{
  "vocab_size": 32000,
  "hidden_act": "swiglu",
  "norm": "rmsnorm",
  "norm_eps": 1e-05,
  "rope_theta": 10000.0,
  "rope_fraction": 1.0,
  "tie_word_embeddings": false,
  "init_std_up": 0.0381,
  "decay_fraction": 0.889,
  "decay_shape": "cos",
  "final_lr_fraction": 0.0,
  "batch_tokens": 131072,
  "max_seq_len": 512,
  "doc_mask": true,
  "train_tokens": 831800000
}
MLP neurons of a small language model. Each row is named by its layer, matrix (gate and up: input weights) and neuron, and shows model dimensions 0-191. Each number is 128 + 32 x the weight over its row's rms, rounded and kept within 0 to 255. Numbers have three digits each. A neuron's up and down rows have the sign that makes its largest values positive.
Before each neuron's rows, "fires after" lists the tokens most often just before its 100 highest values on Wikipedia text that the model never trained on.

fires after: " |", " 1", " ", " (", " and", " Washington"
L9.gate446:149090138148075110149141092125154128153117191165174138156140111108131127125113087108131127089121139087154147123225142104125134199090176139114119144112120141078205109135122132142152088104083093097166092199140135154139133177094099155113122153131095102120113187141132120160108149178154152055108115144131071075103119142149125061125077130137138163168156176136081121128100138132127159194142138108119060144169151089158120148097161142177093081130095101142098136136146077161130141101163198132157132160093134085157153180170130086155108086144061110073130139063162183100089108136154189083
L9.up446:084107069089136129140168181071126156101148171132176089150147079099195136085124090128149138171001144148099134091159129104135117108100104193138094149179109129108150065090185108145152165109104166129173154162158140144154165154107119126088085155155135084115155209117091115162127110080076109115131108171126101115145114079075128119102149203147088121178057124137132192090136097107093092100099134154089110144160104143142120141143116119163177151133137128089108131129095140129119124070096095145101118070158111161128171133127139122128082179134138152180122135147148138165124194111121075112

fires after: "\n", " "
L6.gate103:096152161085139166080125146121113037118129133084110129161096116138121094120142089123143137154139125137109145099129142095134135153154140136125189090087128161093150140109171150134147125101105154140133108142176116161143136080125059120148209146120113168092159034101118099162104147100180115178122085139133071031157191077120079114200153156111134114065132150196150112139109073082112037101090079151137134166119103090101102180135085127087129067090091172110122119084112149159123163184152143119134115160125124128122131131137147150188115129088109111128137114108172135105164141071089156101
L6.up103:085103141095111097128078158157124098115139141129137164127109125152072115123161100117159157113105129146127101122186147099146121099088096119108112111129174106139077082120103048060072121160129113137127072120114161128120096095145155120110150185074118118139117118191101146093133169154135131120045147129110163134124166117104099126125125094122061149126136120115143203096133202160124164130194240145122165092134115158119154157148147108072105122137075088071151111096029123154062176161162094129174142107158092159131165164149147203105163132085143136166130131140088104106155154124120095097

fires after: " 1", " 2", "\n"
L2.gate114:129142119107142109105079148149159097218185107126140172088116081143162152192093086103127143086122163138149073108158111181124124166105126160089159092161108110105131193107106179141142135133103105142111078099195121188142149121138138097117094153100118111143184100140166155098087126154176162168104135178100125107180149148145151123169108131115139139174102139165134143194100149120079119145133111131084128105159148102114187086099136127091145121086167132086049106168095157240173103090138151109134104087145094062101096104052116095160176137138160150152116148098115077092143109169119130109
L2.up114:083114127135136162093114160147136181132148102105141134076080119112173176204066128157154115094113123136107115117145082142076147157126124160112180150139098158109115132131071129181164143117127154121159160158169155108124112150152160106178179097157086140184121144099176137125116114154109123130138119166115137149103154165155117151160138151147151129155124080101111138211148119112072017113185141115086165100107181158087161149132141128099103081066146080140127112145153137153231118153179144068128140110110092110157046064131184104168113076151103124119127145114105107055111113103169139121

fires after: " in", " to", " until", " July", " of", " In"
L11.gate438:093113141143152133088080153106162124102106147147091173170089084084124065187098138113093108112150114124145171157119123085106106117103120063138163115120145079098173152099058190144154154114147129069113126120108149136175116145137121124155167100185128175145113099130145171147124122145116120148191150116175145176167123071114156159202130141137136129147144102105185110063122102104100089172132074185068119080135086130192143160105112126110118100142106125092143101171068129134093143117086099147171173203136129136162075148142140130046099069111161146152115067175170125129130132122108132207
L11.up438:107099162097149139116157134137124133187113102108167135020081157159147183115127109127111124141101106068149103102111134125110124131106155158099143136178154145154136087174188119054113161157170171150139174121144126110101113086132104133079109151100145178042145217098153136123134104119099176159096117109138096168102109185124087133045165137043157146147091116110133111154145129137143136129144147116124130188134170074144113126124134131121116099121082128157122160087108087168141139147139134154061120115170078156090190089132152127152161093126068199167160141124080136165128210115136095141

fires after: " 3", " 4", " (", " 5", " ", " 2"
L3.gate85:120148101119151105107052113149134126155127134107118146036170138097106111141127169143183059107139111154107109144134184116198071097140129094106154128100047104147104184162104133089098196117147084134135137108134123130092099119072096119169189163073140166132115108095099122089108126151132205147138137137130218132102114158132050109070138113200130129166082077160162131112127114155096152114109130093079192066133168179105097159097144110122174068151156142106114128135112153117098152091153122114110133132153158131140110066099147100099165147151082148099123120130148136092182065122117110133
L3.up85:141177069196100134117072081169128145119166164111083143111134148130130119190145152139102125084083124140132150164143117094178150126092140122168147145122053092163103095142139127108129101139145112100176055153124141128142186181103117077151163115101105068107150182080111114175088147135168140174150131143134140127151141152122100134098112083148138118163077131132146156163080129163143157138180159105074193072131098104140129099105143094186214101117065117105174115157125118111188180151172116115129130084202130137151170092083097103096124080136082098132177125158145154148174096083129083100

fires after: "\n", " ", " station", " Bronze", " Gold"
L3.gate49:142150146109108104137173094154082143150130171161136152172100134166106165066118122119192149134089163150150101166115091137146178137103123099105125118165167102112122129178102135122060097121150101154127114157130093117131071138114117192099157160054144102089119167106206167094122156136125105151139116101167093134090094185133125064125134083148158107132122113118150165157169157143155122104121170150170086071168166162161144133157168140126125092117119110190100146183140096194171141106102178157106139159063146142162114160131154115220160210166097170126099165107116100090138198172098085137
L3.up49:126121131121154166143142130111126181128157126113122109084099147127144119160094197108091105121076172125107162061114139175130104120054161169092147123151169094116142144094176080120111185129153173168115097105105110111162080082134127110185093077178148161111163100123100098122128119142105095202078135103068185121157140145148148136108143121079109156091127106185135084114125095140130086167120092121123162108152126113109121122159164163203083094101127146083100090125142113144159085155133109110104156200079089162100140146169093046152160180194132155191148162108178115076139166114096171162

fires after: " |", ",", " $", " 1", " 2", " 3"
L8.gate161:122127106118106118065100141167098098089092147117076131161162185120137127092139097138109146115134148124096142141159137176152086108112124134140150199115103111114165222142153140122169115130120105184179108084148134105143097152136112117168132146075158088137167128106148125171116153110151153132179123159068152133100000081039105138078111149127178135166126072162120133134096155179112178101198158116117120092116104119139205143167095118072102117163131137135084176175123116103132088192137115108121086072088117091132125108114098124164143120080121171159147094113127111113113132140170105086
L8.up161:159233140133131145071111093147149155097163147173148072131091134126129094099118142145105145141140099181153128142138095111154192107095132092133225194153151107150111137111145164144140090062086102120149117177119139120062127143061166107109129149175155050139170159139105091106095153135168081181132122137149084141114114140153160121121154087125145068122126119110135123075072167134161091130087093147107149094183072110180155076114086112120135130110122117164158097064155098145158172134082158154181188148200105127139149159151118125081111109082136090091134105145140136161144103168138097142

fires after: " |", "-"
L9.gate251:137139138156089152152098096112105072083116141188125080170097139146151113108130100143094177087132107120156125147140153167157162155136139140156110121128098070113137153156185116098153164146112077151149117148177080127129131130124146092108225063111148149113108116035180162166077126103172099127103117178119140112133150155158113144096158087152116156150099188112117125142158147164089156086102138164130201191108156165138172124125126129078134235111126207072140155149130108089094114159144180153164167128102125117142134121091083129163157092114140120104075174070154135148111189105124117075
L9.up251:119170182170152123102153143128056135149183127106114142079119157177116128112069159216122174120098153152181151111111092098122136129109116152136154173122150062124115145128201156197151141167180097092127114164151125165094127148173087099159152128146166196120106159150168105177149145106120161152142084145080119139154114106086128162123095155137099154049131145107137127129208134095115134121071129141133138089145102198126095145161159114201152142152142106179060134139151044163108098037141141149093143122126140126117126166171148139158114115099117081176127108083111149131124104111084098141

fires after: " (", " was", "born"
L11.gate318:084181120100096183067113087176104063168143137098164097097108131098153077059134138138123110129135121120134148120153196104072089169127127154091125147156113115099135114161104166091229120141093125144100128150179108188126128091176115132169136189092100087145117149182099105112082086144134096106133155151128109130114082167095044103175156150095123152141141121144102120072097141138106098129132126095167070137167079133152149092131080118092113153083143118186146102119159163146099185073142154128123132135146117120100115190119164110113067135156171079134149088085123166172165164159091185115
L11.up318:097066151109123116138121128091062138079142124139181117126090101128129107114114128107105179181153148119149119071108088093079142154102143116139160152167124106117156112162158131085115105133128149125075181162115066135141097184143159100045086138148153118116182165089109114172180137136235131130115105124112128183100135167096147138125106154103111110131139156173137150110107157126167077115163062182102116107099114105148126127119133107099129145106104133127117119046113127206128159195075108136112214076182154113078122121159131143103113154180107176110128166054142152083089148099143083088

fires after: " the", " |"
L3.gate38:074143145120145122149144171092141092118155125056106089145128110091149146084148131191179165116149130135159204168144126091150159111104048111125151104081139174169109159095126131085154154095127138084146093105145097114108086180101130181138159153118123110138143083144119153065120140139080069141137108135068174125124130141121118174179122065078127148145060126067070179098130154087157107109166121077146082102171143094087103091131111151083074060096157147094144161177155099135124117178154121077099147120108102126186144110202127102106112170110111090086120127137170150143162109147131089172
L3.up38:128115123103136146125146146156085148102130084093131246140159109135068099092134126106172083095066105098109151120159148157111120153160158142075106096115121236135139114179170170075137132144138127172164160119120156156159179079083149127105149122155091102250138150126118162114084105111176164135101157120153120101108149111046117185186138087103081095123132144111210149133098150134101152138099119181143099099127129134174088155142132129131082120095107136149125117102117164142116094124097162158129139097199142116168113109103107119144098165082084131124141177153145131112091078128159087147

fires after: " |", ","
L11.gate211:101159166128173104126191139148136114099072164170199107113096150163067084125161099142126138193201184134092178124093155079133127104156109112142168095150113110156173153078128118129126088205096136108126148124158139095063114140102088107136081142067132114058114096104109103116134120139131156134126109148087158148173056128128144114131133108161102138146129108100078173149131162158172113192169097124153077120138088140144127151168131094107114174135168128114132078165137125117110114136089138119182215068122159112076114107078118068130083194102136154153175091122150111132130168154134084073
L11.up211:186143116123124172134212113139155133099146162163136086188172171099062106155162131101147128143181193167152215087104215111071129151108089149184117122162186113193126154073155172125166106161131147115158159077153154130139108152120131129092104130121111145067140147074127115179143131152135127113151110119059168154092092170147129114116141087136160141159088062121146142120118098125098155101100101073137097143158095108139173106152117162143122147124101103112121150174120145091122160158070112151166141141077173109116124101095140122166048134095151155171143087102186125114123103121154060125

fires after: " the", "ical"
L3.gate404:126156168079139112203134114120080100092153109122136097128159085096147102166107134102107105150114180115164173165147159178086117129122163095137170143124163121157088120101163126085148148130143135186090109153141133128143136075142082178154120167144187100124107156145146086083139111130057159142114109099184114089205143131186106162155151098168128128140142148151145100040160159152100100085086161169160161153145118095138127163169092120115117182146164150079164209133208069119119095043081109106132127168147134130182099140155120138113116076113136103084139134110090159095096124143079148078
L3.up404:067117080107144088161121131103141119083093091162121142102072100053104169090146146092104116171083185125082143129143143156101161155144108068134126131104170110159112154160099110158147136152078099119098151137134136164113120128155073138156099192085126108070089104087141145073144106141110123113096142098130190128149157149178103159148105138166203141150189176124087166128151203152108079116104088211107175154091185142187142139160159082154135129174165150107112136137179136114095114121113111157068116108178128125172083100142065111087131134159138139100077094102135192122154115137088126151

fires after: " |", "|", " 2"
L8.gate267:093150022052080149090126144133158145115156175105133094127160118115017129104164103156152156130047091158120174095113132103163107151122118123102114109143112098091170153142142140144155149095144139159140134156112130078183174138082155166152197147104144086078092064160119133153092134076157120133093169117093124109140123132155166081179117073163090174082167119177094109118175115105110203145120110130155071136151109123137096148130168149122139106174104145140077140138145137079152160117169174100145095092138143090114155139103134143194112078164128129131126137141132155151178152112153078076
L8.up267:099135109189107127148177151078150148141184139130133083127152104132129095100153060114188075049096111042138150091085099122088176064124107109161146067129085077142096101147152149122143054100153055151159145128099120087111144102142141131102170123178128107147127165081140161100199163150145123143135103146181109137123146164122136078131166113093128154120122144167134150147082157107099113107165190115152148114062101117103155124199095117089075134117117173169151139134139114162128189143055158144150143127150117177157075158146103119126172099123130107161114127178152128165144181164075126117

fires after: " 1", " 2", " |"
L2.gate329:112143133090180138145097138090121168188120112138150170091068106147206141113080147106147138155155093137123083138168079157158154072139110116152117096129113145103142146146151159119100151138120098124130111139165080140103083171149160142027148172108127147165214077123116131052096086144176145211070105135108141120104089114139108127150144155138152154177114120075135179157160126095143091203156185106098102104076128152135144145143099182119190091090161162095145136122114121163138108106196173141126182102140130158126114091118096153158114169141114089144207111098119089159136130143081107147
L2.up329:121133125139157152149119151103137204147160125137116143113099142158150129121094143079137122095131101128095113137151131167149105182077122163157151136171135163104169120181127103132158145178088133149178088103173086157153034089106140057117085115155143125110146167126138157113135132129148196214094131115170101127135160110087127109176084113150142204146152186081116133139101125108158121183142113210092117106117083149140143148162078136113149118159109160042136136174109129113201127127139146133116161147109123108115097101154118135117187172154033098139172118050169108115067152117123178099

fires after: "|", "\n", " |", "===", " No"
L3.gate292:174153191131119123121160094086123140153160150191141102140106151096092096100110118112134194122115102113150175128125090141112158048140129155155191175134175122118122172104203128109099134120116123169191111118162153146093139171166102114163098149112141101112171115124122104151116162145108180078158162078132130136079092136156112107071175120112120148102099141117038175142141145127104103134178088118152159116139083168047093173161124075116124126142123161016114124176134127094109159146110084106108123063117137124102099166106196139132146203112164131123104165151142147136081111195127095120
L3.up292:142168152090160115153199081157119109051201129155096148177135156126105107057096108105100130143089098121131121179112113133101179087060169151197162152126124118112172150161146106132096155133137109101160160098105130105088150153200175100137101156137086125151154141162148077094123175126084173109133120122053122160161120132190090133143168120141116107112105186125109095105145113136093065092164133154121213149135141144047100124170111135166120110130119133135073145186146080118130156134069093118123127063125137149133131133137158116153132139135119162175132130065159181073114094195142147134

fires after: " in", " ", " to", " based", " until"
L3.gate210:097093117129098094093138136157120111153141138059050157132081100178081134137161122117097158078166062158148065093115116103109102117170145124097126129129111123116172133143071161098090084108191140139022162142172110117167160125132137129071184092092090207127139141124161137090075121146156150171089132064094125183144115086111131115164148091144091131160212112117194180114122133127167086121103119077087153142103137146091088151107111108117151091164171174139102135142078096125102144148118197116087112163124132140086119112112137060160146110164140181136137125129095115142143135087137161141
L3.up210:133119089126108114071125118110134132099112129126125044091120089106137116122102083131151108083128090109137181112171137071092083158097165114142188155142099101190086130171180183140123127115150181134079142080052115139103139100111149135149163145155186101167115134118126113147129142097121204156104149075160094189177095061110125082117158153161119143122090107094170096114180194156161163078144102070159122144153135101145134050124086141105177127107154143129111131152116101151109098196111081159110135127148102151157173123088123198123104110108132114180160167146108187162160109120064125102

fires after: " \"", "\n", " (", "(", " ", " ["
L3.gate484:143173170095091136058132090161092109130192162157127117149081164151140154086146095120113143103129162086125156231186095108040123125184167108106101152150121174110109104151147179140123080208140071170137165096159109122055141162121119137130092142156115127143154133144088140089142135157159166084169108147160095166126121102145096140106105130068083123138124079100126173132119129108084121098090152141122117121130087126130109120182105092112155099164146101103092099147086122080124166108173139125144110127133123226116163068097056142114139105177115181088158148103160114088176155116115094135
L3.up484:107127128116129135100110091123083111195164124097129119180100040099097125122106087111098127135148131135115158041106127182156099133103144128097133135099157042168165112191178119127151154138091128107098079097141091094119166160151136098093114109124162107164136116129127121123127103150103125155086140143089143128119082159113125177150050148210102106083123142069119092121143146127075114091087184158099099113118190172090180143159148089125105155085063169090085095181166089150086119114070135127153111072099140083181046102120134143078129156101151111146076115105136131156117139127097110139

fires after: " the", " ", "d", " The", "t", "19"
L3.gate346:133201107130092126145146112052099145120130124154094179130153102133138120139095160109112137073113133120146139107158139086149135116159125109077123161084139173129202076172137136107145164133170088133176153092121178176108170136104108102136140152197077101137135114090153092096076146126085155159101145086158105159112104106125098165118080141120122117141142121105100116139136078107149155072078086164053136182121110165107117112163079090167092133158122064059111129124151182084145170132165144153085094163147130179068083096121153154107115038195067116092170122102131117129109120115088185120
L3.up346:029165137137142151137092144148129094107121085132147171176129109155092085125148164144144136131162123100117176133212149155111082161137120153195129136080110160217124116159136150159179102187129182116134123156116157138209167136143179136127126114123116123085137107159131171080131116136056107139042111158098139057108126170092131129167129152110101167141154137134168099162084115149112118129115155131093148146121127105143123124139082136125147174065161082127104107085113136117214154085143122132167118106157146121212113208140121125077154121076089131166118141131105142113125107110187064115

fires after: " |", " on"
L2.gate411:081157146138131127090190104198130172163195110135085126062117148117094109108134139106171121108109145118141132102111114145137106137092103179111150094142096185149194046135067157105147100125150117077129137089147137115148088154157155072133103084098103101098174151059167161137109108153121150177116100145093102178132136143120095108139051159078157115126123116073172173153103136177106127129199148141082086112093108161124130162088136113139027153130125117128100176122113119162140149148131148139141173126196109169106084150173132140138141189127061145055153147126115155153173088115161147132
L2.up411:132110108145167159118186139213170137142154140082048092087113126097159150098110071170092129125040095116085190117105156158127054127101130144160121132177149156146168063157116116173183119131167143170125133097176091105162112094092124084136089129131113115172111092119112110083112102133118167168132116124153097146137145162114120111132110144118100173129122106122192169147111118113107154110117148119068132084153102122150161139141149138111072195174152113147049126138114139087121093118115166129060142210110150076117130135061127167100139189151114103066132191094099150120113086129141131082

fires after: "\n", " File"
L11.gate391:073173091163083135124098120093118153115122082109097097096098100128091151104138102213121143152127186112134117165126053110118116151152153136089083102104110183107127048088107138128098154147208139160093136118130175141135187126091176134148160097072109123138114057137146148114136106119186106080169118044073076097101123166135095113115139090161115144203112148137157214129169099145121134168108096131139086108134126133072111098139129057091143118139158154121099106160131132113114127079103126117138124124099122122152154089162099156120113136128095139189155137118036049155158094147140146115
L11.up391:133115155131093124112148146120140072134151140137072095117130119153108102081083072129086126191166201120136161053092089166136051141155144133121094082132094134171154145090139146162155139173124094119129115106113143145132138119155134098146141181094164138173115094115117139121104134135098164116110132104181085156145123086210152149151131081103165101105095127079173150144109101118158186130232167107112105150142109145121184118177118158129180136074158136155162138112138132131099136105180163093110096126106127106159195111179121060128103146129179173036172138177130133123140105113201188131

fires after: " 0", " ", ")", " —", "---|---|---|---|", " 1"
L6.gate441:190120057109095118132098147132161166166160132098108189086173141133107124100139097088138159108174093081103127118127175160096118151158121135134148127126114126109118104135040146099135119050131150153080158158091152133125138166095129182097095075090119109178149152146120132145202101165138188172096158126162159122133112128095168187159125086139124161181132089165130121133068044129135077177150092156084130170130093141134163152122100118131154116130157145122107145079107164116082182163107145166161100122156112112134126107137110123132088252175097136145116071132183127060118152146097123113
L6.up441:204099078086097145115137097131157148112145161143155170125155188136092169100099109112092133092147088086112125110153164139088098146153140127113138123180089112159123108160085140113112105116130167156104181165173159080141144198100135182057111100126232111149143161102159133168155067124168200168079182126137102111095141135107149169162111122101173170121097129099174175126099104123128073165151112099056108167163122185128148138145145119126158113121156170120104111098137160171143200133100196131088082119127120162119135067140134149099117186141133098136083085107167134136081123147144079127

fires after: " the", ":"
L3.gate274:044134185071133061148131212131098107106130112060100149145127142088093115113117110114130073114087158148070165117068096168141113162149150130096120145093172151087122089195108141137138119117164153101109123134173152149061150104114123186167101186114158118159130170115139136090177097130138145090142100063161140146090181131102143179200179152127152160140112147081106169134110139129095076119150092120094106099128133088114088127104161178091112153098164109091104190128145122103131139130087138125154113120110165097164105095136108168130026099151056094113121095107096095090134143128166114127
L3.up274:076153120044160106169167156143114088085151122085122121182112095060107143124109183128151063068103147120064176098080143100140130153073194152107122133054140163122159099173146142160173168131107151163116189148096175105112150104092200187140178148150146099082149097096096039136126145154150162135132179092134137139093156113087099132204105128094094100137184152116150117077117126114128135111155135151067125068144142094157077125156139161088083150116170129123138139110153136148098108152091089123134115162151129107151124102118082124100112113102098129114155147061090135107099104155155154121

fires after: "|", "-", " 1", " 2", " |"
L11.gate491:124169153103132157120126135101104181159137115168109140139124164174129150109073094128105181149162096082129104155187093138091177131096171128122100113140110100081078127136125152153117105090120088129139147098178118164097134135171079137154184183106120168143119113083143135131133145138124142211109178127145196116120136114147113118168101115132158098156136206115091108132169066141114141092143118174208175126101108150087107140183138097112153170172150165064102110121108129096154157082154191084174112161161120142111146084164079058136134172120188086109128166084197118147111112147179172061
L11.up491:083145142134084122168202127135172128111164094174130123069152108160092116085077115147107116150128175076210143120139080130159147172146084094086097086137138150090071119094177185084120146104081111124134106126109149110170145194051123091070119162128170188148186114103188161099107118077143123126137135183119186141126077153145100099141118157171177157120119174143090133126121150112135191106095111124172125127072111116092154162153179135068131201126077114128107121075153103142138160170154136106143124131134137116111129118154116134163119098180099111103121186135125207117105109120098156159

fires after: " 1", "(", " 2", " House", " first"
L6.gate292:105134095114134148139107137096135147159111151060111135108083115137163137115096100192218150138135090154177121112168132065109140162084111095183101112062139152073115079107212131121144135080160156174094158092151138127131077174145153111137197086150112117114123128097130143098109094166089146190154148116149098138122184081138138141149086126100133161206151191106115167146084146141126127184143131119103126094060080137151143087138129099082141123072139168119150101140122109152160134166161124136192138107103132109148078100158048165151215073159156107149139178141145097147121141135144118144
L6.up292:132176068142102107141084083150136143101142126164129038120123145070195131119132129100095117085115182161153108162164100187125181108079111109143185129093090169180090088089088108114160071089137161160126153157150087141158103146061135097142088127156078088147127146150098124153131136136090148172102143106112100126143160105124095139160105213136103123136149135133130170044134093106156105137153126056091062147101085150149164152138126117097060115126104097162127148150096068121154095113172116126119071102063177109071087097113103124140110123148087132070113132128137152102184167130118143100

fires after: " |", " 1", ":", " 2", " of", ";"
L3.gate127:124126130118128144092034161137085119067173114096095105097141163084081157155099158115114125140138136112156157171124115138152110123090073178134126149151169161093148198126098099126154134093202205143117166151122119138118168153102122136084121126093159135132131154133207128103110076087100177170206086180093138100075101052130112122093205129152196123166141101109147112145135149147169150117126167093209068128124115120174123124166099145161134159102116114123203158139166181123175107087167161148143072080119083085149144102102107153171130097144117144108142141129154126137146119112120141137
L3.up127:194090201136107161148095092164052128125168091082095144146149177119091117111126163054129129143118100087122140103145133103187153119102088136145116112149092131099156171150115143131168115132157175131178213144143132120137116155100095127108130100131149134107150095133155127130140153174124153184135120129131089145112158117120127065120176115126174052195108133151131141133121165161186171157093182128121129072123146105175165138130102135170140118105148081123100104137163142164130111081151134121052167144174141123134119073181105152196142122069133089085174171161083101138101085105023124093

fires after: "\n", " |", " —", " 3", "|"
L11.gate219:118115137170156106138160150093146107128143095106132184065118064154166045137115091148158118173039099141130165109168134137160128127104095146102158135119160109099090139164100157169088144092173138065113118163138165116112097109082145156162149063144170148123108130135152143132148129140174114115098130168120123072200152150181105173157136126100167092159066136123151067147148066060199163125169086125135114119094088073169137153168109103132116130070111100133161168161072134186078175133158180136142077129152114107077101112161153148114143136191139138169186133107107130122127139110154133085
L11.up219:149131192071123104132144137161159159117089144155121167141114116144130169099210146138073161144123077147059151112075147125110151110154161158190156174122126146134109106176126154144108197131150109181127112178102083132131116113142106095154102112084138088137073078128170120118083107173130115148132162118149139079078110095129158146150120125183151111159130153139163175163105127136159111163199168132160147131108116176134180122113141142110202121089086148122096166120114178194074084160178125216129119140112147104135151095153155129096112175145108064182133172075114124119098145214090140163

fires after: " it", " It", " was", "W", " have"
L2.gate96:158214060179129107143110107116110166141098106083121101164063136107109072171121119109088098084139113161077103126206124131142115134082161081121091140116094131088106098163095135132089123107108154124182121117107167131120107103146135114142151147172094083096120132123138112141135146134146108183196147121125160076106133132115133159119168000130129132127174116167170147096123092159173159160122152096164074152081099108154164150113149111122103138108147129140181146106059101122161157179147106091084124103135082088158087136133117143084124106089160131122161138140226151164154157070111161140
L2.up96:123103179138090171115129147124129138115222133115092115127087122118084120093135166114117141120101080164148142145099097121151161209123145160111091154126096144150141137131149151113095164154059182144144097141121150140182103135105093116059137042179153136153147154075134078128182090145161109077140138104101202129089123186157172100136067140097112119062146087146111104117127115108200093166151104092103121161120133158113137104109119140089105156113187158143125136131101119141126168076194084182122229148153091165074144096107112159098131120087138144070124102121131152161163118101081119158

fires after: ")", " due", " 0", " some", " ", " part"
L5.gate360:163149130141190116154108113112158125126143147041111130126166112168119139130127175107092077082113168120123164099091191093138130150165131114144193101170115112125193126095187082171093142132148130119144101145141128056097132115092106134146133108123142136102126147151069107079137106108143133092162152102149197157166104120184144132144088103140101138169098134214147105067120099126091156197102199098139101170044139131022129193161115165096157076151120163100110119116133130126135116150137166048155104139132078149094172107123138146082123163119149107101133083131180124158143141093140130145
L5.up360:167144118075169117129132123100159110143156125062046149125101176096118136107091089132146073096144122100117124160119164116099086099143155171158108088105151174112188175115128075199112108083092100092159189146136130112136151167112140141147127108150168102156132097108115108132153070201083101131073117104091141101136091190106145084108135103130129084102098137168213188132127055125129127203147168142168097155136147093118093112078162160159104116121085139143147124127181196156176165137105093096183116151086104143132088122137128182105075122068148111102123121152185094133117122110149134095

fires after: " the", " The", "s"
L3.gate192:126119117057128112139125173129092130123079181118128170155115129113133153108179187093097107170090109121103123076091124114113141129095114161134133142089145186142174092087124109113099149157136110158103172130115155165115117142101062153152094176173171102108144089092086071133136195180116160155174144060138099164152153132161136157187115110141123127167135100148104129121164149160116070156116115148105114146151174165096102161139177071111105140118120104039139207136120201081141139117175125177102131170139207106145095133158180060086145181123074120063142141106150166149093106120127142116
L3.up192:103065097167138151188049121117124125114109183122175185145081078148144104126148074090089148095113172086090159138120161087163125138157166167129135111141142175073135135121105149114132109108141080178138164165145147166173141189090184127096153171169153126126115165161141112117130160100181145106099122084128186060143106106124145140076172140159143162205119160132123083132167085120060140099137128132097157163164128150096113137156117151088075075106085126167079151082060103104140131104094164145124137148135112155112158107123093146143179199146160144157127157163087128124186138174134178157

fires after: "\n", "ed", " Sax"
L2.gate92:114185167075111099071148087126147106110163118138130177154106108112128113151128087112186145124148109090133154156102163100096108190158136141154130148116173146163145159160113165106158164150149118165101050133202026114164080117071114149149180051109145191130110074183126120149046119075122150111125124100076064128142166095106139102140098101156180140126137101125185111127100074100182173138144155163086144142084126077135111110141194144170138092145176102112106164089121140146126122126144158144094133164165092142111156145131135097172135116118141154096200113087082111148144146134163129110
L2.up92:123165125065093112138179112092091090171144180137133153164156103142123112098133122136170205097119152126118107130152130092108098159145145154087093134109112177146113145126092167126144143195140133148116093101164032098104084136116180091155169103077149203136078064162159159149039146100107159150055153109070137147147141148190118099125078095169079134044100146090135113140113105114112110150167177131166134143085114151184080061116189131119134120122121145109101139098136136191130128136167127142087129153137130083145123113171153137164153154137165129110137141063105141184105150107124089142

fires after: "\n", " |", " 7", " 6", " 3", " 4"
L11.gate472:123201101105119172095125059165148058129140135145153107106107121136127137152160155108139116154133079140127112137105040117170100134089135066129146099134072146099161117088172117175115151149110151129122129098220154122149127118111144100093168106076053071146152149125179131128147128111091132175151088180156176114055074174139093083163139131105091131118074088175098146158140124146159115121192157105093145112102077130101183113111131178148080125120116122138117152134107104141083170130168074109200140136105164117079129120093140098119087131156147112158116049112126097130144095196189118138
L11.up472:124098144060148204145108089102084110106148118138095068118081091133185139127155153115153114177129061123121143180151152114117155136110057135129136067103157128117100111153171167137116163106116145129119123163152169172077149134080108108162081096038137088188152087172144096114120108102123165147122125067203087141142143139115108154135075154142113060133149084105131214121149171179139148086156155107135169091151166158127132094110109160067105155175139094094182162110170126159135166114084122025146133147133144119154130152118129145138122138109120143102129143135098193153123083150157155131

fires after: "\n", " was", " is", " of", ","
L2.gate61:096078196047128131136128158151114109176124157133094092081072139203118127087153111073122143159046147157114121150160126117129125127087157165140134113183148150130107133153170142102101116182156106136143083159124138164141119130174151109098145118078132154183111074092103110095148199169169121117118098188083136193121086102185145159159140129182082131128120158106117185124079157122078127119192093089098092160102145161056152108073160108074133121084156106128090103100117124187136149137119125131168174157135177187146118136148137108127131112140140120102161101118099148175112142136187109195
L2.up61:147114144181125101090089085095147063165134137131108167125150106170076095133171126109089117113046106144140165140165098061112146141179165150095130093152130141116127135107167118091157183121154119154156090098148179129128094125110178053161124120125174191119113031155093087126136059090155133104132182151134186129097090121150086170100122124105099100126078106114148104110142160118092104152150143083171097101148123125137106102116104146113136076046148112091143150095199206226123101107127085108081139178140181151101122103101092122152135114153138131125136110077136144127116114080130109124